From a checkpoint of a small transformer trained on Wikipedia.
Size: 10 layers, 3 heads of 32 (1 for keys and values).
MLP neurons of a small language model. Each row is named by its layer, matrix (down: output weights) and neuron, and shows model dimensions 32-127. Each number is 128 + 24 x the weight over its row's rms, rounded and kept within 0 to 255. Numbers have three digits each. A neuron's up and down rows have the sign that makes its largest values positive.
After each neuron's rows, "fires before" lists the tokens most often just after its 100 highest values on Wikipedia text that the model never trained on.

L4.down238:118118144124085131152154117134107128130126155119115117103152118133136135130124111118123076108094144102119128139135099122129110112112087139135140138085105145126092120143136112165109117243122161147098132173133106154134137144086150095134103112150128130142150136137128162078123099152134126157
fires before: "|"

L6.down135:106137115096146142160125113131145149158127141131105097178128136135152124094129135104127143140160140153137124125164112149149087144116131133088100130084104126126047170149121142086157155144167100111149155142142129153142103142113131137146095124117148132136113143111150122130132118104082159170
fires before: ".", ",", " and", " of", " in", ".\n\n"

L7.down36:090111158159138142153150124152069181103147116120154105152082100125145146088119109141146117123120109157160143139176175116153143123117098114160127124096156090107107131120111106118105070091134117119137149133145137117136140132162130106159147115121136160146118089141149119125143113154125110076
fires before: " ", " the", " January"

L6.down379:153172147116133125100157139107119106115154101142151137126156125139148145133111156143173152098102175168132144123163139115141124113106120126111098116144146137113110082123115089143114120112152113117097154102155153168129139146136126142099146158163136102094122121089108112146115154129088105149
fires before: " "

L6.down338:083123135150142057162103144147111154163153142132147143131117075132147153159121140126120116160069157118135127148122106123136088129130149122125093121131102139128101118157116074163115104139156111149128169140104106126157123097085143107112118147044108134134126150072134139133084129124159124107
fires before: " ", " was", " |", " is"

L6.down295:095156163162137137167124077148112116078094137119126159137046134071176131160147139105097127126109121177089145106114132164106133155124104105145125131098164125097141076105147119120106139104117131130146141185148155119154151142130101125157149128089117145144101103132135149125108139129176107117
fires before: " ", " the", " May", " March", " October"

L4.down487:129126098103157156154125078122143130126124129115126125124146143138103133109111169112112080121112135105116172101121123145130156182144138121155204149133089129119074136132144128151177108165082150126147138131088101141174114147112147109076122167172160119170141159103120170148121137109153142183
fires before: "|", "|---|---|---|---|---|---|\n", "|---|---|---|---|\n", "|---|---|---|---|---|\n", "|---|---|---|---"

L6.down401:137118144157145121181125136138133166166107113116130118129103116186140127144144114086114102100148165114118148090108127117115107135098150126148148108110120174116097096112124089132154110117110125091109151115123109134136138088110131092077118140042154115119120117113122108074107112134168121102
fires before: "-", " "

L4.down439:117152135153177133162124139135143155095134170105107145062141114103085145171114119115130100114103118131130132115105117124115106170145129135115150115122148127118126110159119138100122131085113145168105135142142118166123118098124107094150079128122126140164107131147163114109119119084122126111
fires before: "'s", " |", ":"

L4.down230:121118165150142076124171145163146125123134167130155126134150104161069158171141142115132107102128125125168146096145141134162162100129165122149143157150101161135113112130123113103119128099132077136134136171139124100111091105108137130108135128088149136128099092155154127131115137091167124106
fires before: " |", " ", " |\n"

L4.down412:137120123138149113138111149091157117087114106144090110134195127124060099103110122122130127120126125113179110147131155121160108134129147132132120131126082072110098138104116119151123138113104150139133172099062149149107124137132096172124118105071141141138128144151144128096097112137092119127
fires before: " |", ".", ",", "nd"

L4.down244:110119135108109123128137149137146108141108108151082071126142133149105127115134125118131129109134138110140159132151157115149099152152093132151163146110083130082125176122120178127158125113107099080123166096128107149140134137140158123155163157095159154132131145125124155134131133133114095141
fires before: " |", ",", "."

L4.down354:100108121141150153102126099166129114163139158136135146152138116163154128137100137108156099118133157123113126142117091111107162159135133151151111124122129119088099128153154125149117156178134120098139156132123122145119091122154148162104174158083112128087133132094156150102106142169169115142
fires before: "|", "|---|---|---|---|---|\n", " Votes", "ated"

L4.down151:146149137112141122166089090147110132123123114118165120138135120165168149160138119157124097126107099123135113152099117151147103163196149137095152121144124114118086197138113110109119095139155175113107148133101134129102172168147144113116136145088119123120149194137147120102144130104122148138
fires before: " |", " (", " and", " /", " is", " –"

L6.down159:089108128105180133114087153119126141117132108107104090124162128171133145118113129122132151077123118154147117107131130171133139162159159126168143157133097134114072180134134137124106143142144147167133124119098130152150145161107143128101092130043136129121143130125121103151087109129051125177
fires before: "20", "19"

L7.down461:081134125150095127122127176151134159077084127128123123165148134141139131130120133092097116109078103129125127143139146151123178110143143164113154174139125124110121127151111087140109070192098149112120126161150081136126112111129154147139112115128137128095108112149138082128140121156101143141
fires before: "|", " his"

L7.down215:134115157123151143129117146149130149077124099148130138172106119107140127147131136122145162128133133118130151106166118081125144139141130140138134145122127100181078121110121126161102151148127128121116113120131145134131154145124108117135105122089102120119122141141089140128116131120095171139
fires before: " |", "20", " ", "0", ":"

L6.down90:101126133110136135156106165137136138142141143120107122093192131115142103127112162147135131143105145120183124120128166099134107144133132122140145158179186117112135121143103076130151130145095130146150117121129125130170122123220143134151103142116114110129129134093128134148120100122109143102
fires before: "19", "20", "50", "1"

L4.down326:099145109130125142136089115134102152141140092163149119103181143162116136119102101105147130153089129140106115085169093155136082118155163180095120117159058151126104104115165124153116133123214137126133120156160128109149142105156113124136142118102124118112066130095174089138115117147152117121
fires before: " "

L7.down75:126148125136118129154119152127073140119101104147131139127143156105099119140119139088119148100122138135136091162130112094093190100124100153150149149148135140124055129121114147116112069141147113194140124178104131134095158145144110132140107132105127081133097138131118142108123099126122091102
fires before: ",", ".", ".\n\n", " and", " in"

L7.down212:098101124093157092104118161140116134151121079117154110105143134149113124149129123114089172108143113111130115156140110146133134093064153122131135099136119168131038110120125114147113123146137101148127114123135106104146158128126119096156131107093136123143143171109146134098122109122111091127
fires before: ".", ",", ".\n\n", " and", " in", " of"